{"n_layer": 8, "d_model": 448, "head_dim": 64, "attn_scale": 0.125, "tie_embeddings": false, "init_std_down": 0.00431, "beta1": 0.95, "grad_clip": 1.0, "schedule": "wsd", "final_lr_fraction": 0.0, "seq_len": 2048, "steps": 13935, "dataset": "wikipedia_en"}
MLP neurons of a small language model. Each row is named by its layer, matrix (gate and up: input weights; down: output weights) and neuron, and shows model dimensions 288-351. Each number is 128 + 24 x the weight over its row's rms, rounded and kept within 0 to 255. A neuron's up and down rows have the sign that makes its largest values positive.
Before each neuron's rows, "fires on" lists the tokens most often at its 100 highest values on Wikipedia text that the model never trained on; "fires before" lists the tokens most often just after its 100 highest values on Wikipedia text that the model never trained on. A number after a token or word is its count.

fires on: " |" 63, "0" 14, " " 8, ";" 6
fires before: " " 65, " |" 9, ";" 6
L3.gate388 [115 157 126 125 121  94  96 119 113 135 157 150 148  95 136 124 165 115 143 108 146 141 102  73  94 141 135  70 132 103 130 172 111 126 144 160 114 111  98 128 147 139 144  84 149 109 122 114  70 137 148 149 105 140 147 129  94 129 136 164 128 135 145 118]
L3.up388 [ 85 152 128 111 114 106 136 122 125 141 170 142 153 109 163  99 136 131  99 123 125 176 174 115 135 113 154 118 113 147 112 131 176 128 132 130 142 148 124 140 133 143 103 124  95 160 151 139 116 104 169 108 152 137 109 131 159 136  90 133 113 120 136 117]
L3.down388 [109 159 101 126  94 125 140 113 130 128 113 124 148 135 114 100 143 150  94 104 133 125 145 116 100  94 168 140 138 154 132 141 130 130 108 122 137 159 113 133 176 151 119 123 145  98 146 101  96 120 147 141  97 130 116 119  80 138 130 127 130 123 145 156]

fires on: " |" 100
fires before: " " 60, " Free" 4
L3.gate810 [123 129 106 152 127 115 101 158 152 104 126 125 141 125 140 125 103 130 112 110 128 125 132 121 162 104 132 147  94 111 134 110  69 115 107 148 126 192  92 131  86 144 131 167 145 150 100 137 112 154 131 157 142 126  94  89 152 118  91 140 151 108  96 102]
L3.up810 [151  89 125 156 131 144 159 136 153  90 104  90 139 127 165 122 127 127 110 129 123 123 149  67 157 124 149 167 111 126 137 112  95 104 137 127 116 135 119 117 108 146 149 174 128 139 104 140 103 149 148 126 145 173 114 137  92 106 129  94 139 150  96  88]
L3.down810 [ 84 127 144 138 128 113 133 121 124  93  86 120 108  86  93 101 103 125 134 157 143 123 166 116 119 122 107 122 180 143 141 119 147 132 159 118 135 106 143  99 157 158 113 119 122 104 118  92  99 140 152  91 138 102 181  97 118 105 149 120 124 134 146 130]

fires on: " |" 89, ";" 11
fires before: " " 98
L3.gate323 [156  93 172 127 139 151  79 111  81 134 132 153 138 129 127  78 153  91 158 117 120 105  86 143 114  94 166 107  98 180 109 113 122 166 109 104 137 116 128  91 142 166 143 143 177 139 123 160 132 109 118 152 123 106 102 165 148 137 142 127 179 154 138 112]
L3.up323 [ 68 127 165 101 132 136 100 122  79 141 128 158 173 130  95 106 167 102 125 130 109 113 132 158 130  79 164 132 122 132 110  95 137 160 145 125 128 138 127 119 161 123 135 114 156 117 134 122 131 130 135 112 128 143 131 160 117 142 123 161 108  97 124 124]
L3.down323 [117 131 126 119 137 122 172 134 108 116 122 132 130 112 144 124 121 101 143 140 156  58 124 187 108 107 160  74 132 147 117 112 113 140 117 108 126 106 119 132 158 149 176 114 112  95 121  82 115 124 123 123 106 139  99 131 153 157 153 173 108 113 140 134]

fires on: " |" 94
fires before: " " 56, " —" 14
L3.gate487 [138  92 137 138 125 135 150 107 135 118 157 125 108 121 128  87 119  69  83 154 147 112 124  92 153 155  98 111 137 118 108 151 129 129 115 119 164 128 116 147 135 156 120 154 141 128 139  89  90 163 142 143 142 147 128 106 129 122 138  88 126 105 135 119]
L3.up487 [130 113 130 102 107 163 142 157 150  71 152 106 122 114 142 152 105 138  96 114 143 144 120 102 117 130 105 137 139  97 154 107 125 135 140 108 109 150 100 109 102 131 141 135  98 116 134 133  86 107 120  99 104 177 109 144 144 146  85 106 147 100 131  87]
L3.down487 [163 102 147  98 102 124 158 112 164 160 114 125 105 141 115 143 117 139 157 127 120 112 133 137 143 113 132 106 141 173 138  86 107 133 103 158 114 121 100 115 134 122 170 109 130 125 113 127 138 147 164 117 139 135 135 126 148 159 152 167  96 142 172 141]

fires on: " |" 70, ":" 14
fires before: " " 45, " %" 19
L3.gate751 [141 117 104 142 129 159 116 137 117 144 125 146 112 139  99 119 107 173 133 161 142 117 136 130 105 121 152 131 127 118 155 124 103 109 165  98 111 126 127 140 143 114 131 100 163 113  93 117 101 144 112 148 147 118 100 110 123 110 102 110 141 163  86 143]
L3.up751 [119  93 109 127 122 121 109 103 134 153 105 169 134 125 205  93 111  92 111 149 123  80 116 147  93 127 123 128 111  94 126 153 102  62 124 137 118 103 116 139 140 147  79  99  67 114 130 119 145 126 164 164 128 112 136 149 141 174 104 131  99 115 154 113]
L3.down751 [ 78 126 111 128 172 169 133 119 124 104 124 137 117 135 170 140 120 113 157 149 100 109  96 125 156 161 111 137 149 199 134  62 155 149 165 124 140 102 122 126 151 173 128 127  99 113 160 142 115 172 155 116 108 115 149 142 122 150 133 116 196  90 133 171]

fires on: " |" 71, ";" 11, " —;" 8, " |\n" 5
fires before: " " 55, " —" 12, "|" 5, " |\n" 4
L3.gate481 [106 104 131 140 109 125 161 126 144 123  94 105 159  94 143 130 116 122  83 136 112 136 180  97 153  98 165  98 131 139 129 146  90 145 116 101 146 125 104  99 102 130 125 168 133 113  52 162 104 147 129 134 143 157 131  99 124  81 119  99 138  96 128  73]
L3.up481 [133 144  95 145 127 117 138 146 151 125 140 100 134 194  89 138 128 106 115 124 150 109 141 111 104 143 164 141 127 126 120 114  80 138 115 122  77 120 128 135 164 138 127 163 129 119 111 154 133 166 143 144 125 172 144 117 126  97 126 138 125 113 148 104]
L3.down481 [142 140 117 101  62 129 111 114 116 150 100 129 138 114  88 157 112 149 162 122 143 123 162 176 126  84 133 111 146 123 124  94 132 132 122 152 147 115 105 102 144 114 129 112 143  92 141 112 150 108 117 104 181 118 144 175 135 128 158 134 114 169 197 115]

fires on: ";" 25, " |" 24, " by" 18, " into" 10
fires before: " " 45, " the" 9, " a" 7, " two" 5
L3.gate623 [104 132 127 124 137  95 133 120 158 107 129 122 101 117 130 125 124 143  87 144 173 130 137  91 164  81 122 160 110 124 110 162 122 145 115 137 140 118 133 141 132 148 121 107 147 132 130 121  79 159 152 156 130  88 151  78 114 120 117 155  76 119  91 133]
L3.up623 [157 147 149  71 143 134 149 158 147 125 149 105 109 137 120 148 152  81 150 104 155 113 162 126 167 131 116 100 119 127 130 137 141 109 127 103 129 103 103 109 129 112 143  99 131 133 125  92  80 112 124 160 113 170 133 126 129 132  82 123 110  82 112  85]
L3.down623 [112 132 136 135 143 137 135 197 121 161 135 129 144  96  94 165 128  83 158 125 151 156 128 121 133 152 125 188 128 126 155 109 151 133 150 145 150 187 127 131 111 172 141 148 148 102 137 126 167 119 135 123 125 133 171  94 116 159 124 116 186 130 156 148]

fires on: "201" 56, "200" 21, "199" 11, "202" 4
fires before: "0" 31, "1" 17, "2" 15, "3" 9, "8" 6, "6" 5
L3.gate64 [162 107 136 142  69 150 117 113 147 127 105 117 134  79 124  93 120 138 129 111 125  91 132 118 104 153 156 153 148 111 171 104 161 135 157 149 112  94 132 120 124 122  58  97 111 141 112 153 158 192 153  90 136 161  92  98  97 149 148 113 118  96 118 148]
L3.up64 [163 161 147 167 122  74 180 119 101 141 122 122 116  97 163  77 104 150 163  97 126 140 159 100 158 161 116 149 117 159 144 127 147 154 130 130 130 137 113 136 101 102  90 135 141 138 130 132 142 146 130 119  88 108 125 119 116 169 137 124 135 125 108 116]
L3.down64 [157 128 147 120 108 132 101 124 134 106  93 144 133  93 112 111 118 143 107  73 132 133 127  95 163 178 171 128 119  93 149 108 137 119 171 143 123 144 163 113 165 133 112 128 130 120  97 122 124 109 170 134 119 134  80 140 134 127 126 140 124 146 105 142]

fires on: " Party" 17, " January" 16, " March" 13, " October" 8, " York" 6
fires before: " " 55, " |" 17
L3.gate31 [128 153 108 138 106 180 125 160  88 143 119 140 130 141 119 151 159 141 113 115 141 139 179 170 160 104 167 123 134 129  85 164 168 136 122 136 112 118 136  94 147 146 117 102  96 132 119  81 116 111 110  98 148 143 104 155 121 145 127 128  90 130 151 135]
L3.up31 [124 120 160 170 104 129 102 162 135 111 104 145 142 165 133 172 125 155  80 124 153 128 124 168 149 104 141 141  95 104 102 120 138 150  92  75  81 112 102 123 175 158 122 127  90 122 174 103 104 115 100  94 145 138 143 106 111 128 123 148 159 122 183  98]
L3.down31 [101 109 134 137 104 124  71 112 112 155 173 123 159 180 128 118 154 188  88 118  77 141 114 141 141 163 145 160 102 161 138 108 114 123  91 122 162 145 137 123 124  94 141 155 147 110 121 109 122 184 144 154 156 104 130 127 102 149 147 132 138 163  93 120]

fires on: " |" 74, ":" 18, ";" 8
fires before: " " 63, " ." 4
L3.gate554 [114 134 131 144 125 141  67 138 110 155 142 154 106 133  97 138 112  84 167 134 151 159 116 141 145 102 125 107 192 130 136 107 154 115 109  77 111 128 131 114 144 145 151 109 155 138 185 134 159  92 151 131 131  77 109 149 127 136 104 126  78 121 105 120]
L3.up554 [159 157 118 163 137 146 103 141  80 166 109  93 117 115 107 127 107 110 102 113 140 125 121  99 169 117 144 134 193 123 140 120  98 103 111 146 144 135 137 101 120 174 105 121 153 128 133 119 116 116 160 113  79 140 137 120  71 114 137 118 101  79 113 137]
L3.down554 [123 152 169 117 121 115 122  98 124 153  92 116 153 127 102 125 127  96 170  89 128 125 132 181  95 124 143  98 136 170 159 140 168 110 138 127 139 137 116 113 107 104 104 127 153  83 114 139 104  98 110 160 102  87  92 145 140 128 111 130 131 149 160 156]

fires on: "born" 26, ":" 17, " born" 14, "." 12, "Born" 6
fires before: " " 33, " in" 11, ":" 8, " Louis" 4
L3.gate133 [151 160 128 105 140 100 136 172 110 138 107 140 139 169 120 150 126 202 131 130  95  76 142 128 147 125 121 137 107 104 123 152 144 117 124 108 115 138 118 127 124 130  96 101 128 148 164 143 118 161 110 111 133  72 118 123 117 119 143  98 116 131 132 121]
L3.up133 [133 136 134 104 126 120 176 129 111 109 123 132 145 171 135 131 134 104 113 119 105  79  82 104 105 122 121 103 141 138 126 129 128 122 146 130 121 154 159  90 158 121 132  99 124 121 140 163 139 129 130 131 170  79 129 159 135 152 106 105 132 127 112 117]
L3.down133 [145 131 104 132 187 103 167 115 101 139  79 139 125 190 153 147 129 125 156 129 137 104 105 137  99 109 145 123 114 124 137 160 136 113 145 159 149 108 120 160 123 131 112  74 106 163 135 130 131 137 121 134 164  97 107 121 127 113 125 130 111 137  87 169]

fires on: " |" 56, " at" 11, ";" 10, " against" 7, " to" 5
fires before: " " 40, " —" 13, " the" 7, " W" 5
L3.gate785 [159  79 140 181 143 145 129 164 137  91 124 111 110 127 136 117 109 144 145 152 123  93 114  71 162 173 173 115 106 143 134 114 203 139 127 167 108 152 128 138 127 120 104 152 185 113 114  73 105 163 121 150 148 151 120 135 104 119 105 124 121 125 119 103]
L3.up785 [127 141 153 189 134 104  71 140  97 155 189 123 116 172 116 175 160 134 118 115 124 133 122 112  88 108 138 115 140 146 113 141 139  89 135 108  89  78 138 126 115  88 144 111 148 107  92  76 112 135 168 140 105  94 158 138 148 135  95 170 135 125  88  83]
L3.down785 [164 116 105 145 167 100 135 125 131 151 166 173 127 133 138 114 134 142 170 137 148 111 164 145 125 163 170 156  97 120 115 140 108  90 117 133 101 129 110 121 106 154 107 121  80 156 106 103 109 162 141 120 108 129 125 130  95 127 123 143 129 145  60  86]

fires on: " |" 65, ";" 11, ":" 8, " —;" 6
fires before: " " 54, " —;" 9, " JPN" 8
L3.gate587 [176  92 152 126 109 152 153  87 109  92 117 113 151 135 115 132 116  81 111 149 120 109 136 128 142 139 164 100  94 105 157 102  73 113 142  98 102 155 110 165 141 101 104 166 124 140 128 150 202  93 156 134 116  92 131 104  93 132 122 101 133 145 175 136]
L3.up587 [117 132 135 110 135 117 114 122 137 150 107 170  97 131 171  93 103  96  96 113 129 159 143 156 123 145 154 147 104 111  99 100 125  99 103 143 139 149 148 104 112 108 105 139 134 130  92 156 112 117 165 139 144  80 151 128 127 159 126 131 110 135 141 153]
L3.down587 [121 135 126 144  88 115 126  81 152 125 112 128 136 123 110 160 127  85 110 126 167 147 121 118 154 156  81 114 125 114 155  98  77 173 130 108 110  57 150 130 166 149 148 112 111 123 110 129 102 143 158 116  99  87 139 103  64  87 129 163 139 118 142 116]

fires on: " of" 42, " |" 39, " up" 7, " for" 5
fires before: " " 33, " the" 14, " Best" 5
L3.gate449 [107 128 132 107 164  90 123 104 156  85 100 133 159 106 170 132 139 136 152 103 134 145 113  90 148 129 127 129 142  75 139 143 192 131 112 136 142 102 160 156 112 136 180 109  89 109 152 109 121 135 125 160 114 151 112 166 145 130  71 131 122 124 125 110]
L3.up449 [183 115 107 132 127 165 105 132 113  98 140 121 120  95 103 138 128 120  60 162 119 147 136 109 100 121 142  95 157 137  98 147 127 127 118 162 104  98 165 111  87 136 150 108 132 123 120 144 110  98  97 139 178 112 135 151 146 102 163  99 135 107 162 128]
L3.down449 [138 151 171 105 123 157 143 136  82 128 130 163 115  95 149 135 133  97 125 109 164 108 124 139 148  94 135 117 100 112 111 131 164 162 126 143 144 126 165  81 100 115 143  97 147 145 181 112 139  69 114  70 156  92 118 155 117 140  95 170 107 124 179 107]

fires on: "-" 90
fires before: " " 45, " \"" 7, " D" 4
L3.gate375 [168 174 157 127 117  98 110 102 117 150  92 127  90 122 179 153 105 135 159 149 117 163 137 134 142 146 163 156 170 181 108 178 111 156 182 159 171 135 113 133 103 121  98 113 138 110 143 103 146 140  92 134 105 107 118 173 133 102 125 102 126 107 130 110]
L3.up375 [175 155 158 178 121 146 126 122 144  65 130 117 133 125 149 123 175 106 116 133 114 187 160  62 129 123 112 146 140 177 141 125 144 134 146 130 142 127 126 156 113 132 118 155 148 104 101 106 142 105 134 135 125 114 111 181 113 151 133 128 124 142 140 143]
L3.down375 [153 125 104 140 134 123 104  72  99 162 120 153 142 133 170 172 116 142 143 174  61 140 105 138 123 114 160 128 119 156 124 143  69 128 162 123 148  99 155 117 140 104 161 126 124 145 121 148 157 141 108 119 101 152 103 156 148 114  87 126 163 144 140 109]

fires on: "199" 20, "195" 14, "193" 13, "200" 12, "196" 11, "198" 7
fires before: "9" 22, "8" 13, "7" 12, "0" 11, "1" 11, "6" 10
L3.gate295 [110 131 134 133 199 105 125  92 158 120 112 145  83 147 146 126 157 110 114 118 104 119 120 106 134 151 126 190 141 157 144 153  89 137 116 126 109 131 125  84 128 162 166 107  69 106 112 157 164 109 112 145 109 120 103 153 102 201 110 107 107 170 131 159]
L3.up295 [124 138 134  95 102  85 122 105 169 115 101 135 121 158 143 161 134 141 114 145 134 166 155 111 108 110 145  75  67 142 149 137 101 137  86 103 103  87 169 128 132 104 133 127 152  85 167 127 126 121 155 155 112 135 118  78 185  97 102 121  99 146 107 134]
L3.down295 [151 142 141 105 176 110 155 101 132 158 125 152 109 160 153 116 153 142 128 110 147 163 129 141 102 162 137 124 114  82  91 127 127 113 139 122 120  86  95 120 149 103 100 161 164 110 156 127 107 111 118 136 121 122 105 174 152 111 115 175 115 133 108 166]

fires on: " |" 29, " (" 11, "-" 9, ";" 8, " ft" 5
fires before: " " 40, "0" 10, "47" 4
L3.gate784 [162 112 133 146 115  89 103 137 130 143 168 148 198 126  97 138 113 137 150 123 145 126 120 153  99  87 141 115 116 162 128 142 147 129 116 145 117 119 123 176 165 143 125 166 167 134 118 121 129 140 143 144 112 135 136 141 138 116 145  84 154 104 110 177]
L3.up784 [115 121 139 155  98 167  78 129 115 102 165 108 154 165 156 112 120 136 120 134 111 146 132 138 143 143 148 147 132 162 159 115 162 139 156  97 109 138 111 137 135 136 131  82 135 126 128  86 167  90 141 106 105 155 140 142 152 134 150 160 117 134  92 102]
L3.down784 [130 132 104 109 138 177 140 144  80 135 124 138 149 122  93 135 127 132 151 102 172 143 110 190 111 159  93  89 118 134 124 172 111 142 136 154 120 144 120 141 155  99 132 118 130 140 139 122 127 110 159 128 124 140 113 118 105 135 113 162 108 102 118 121]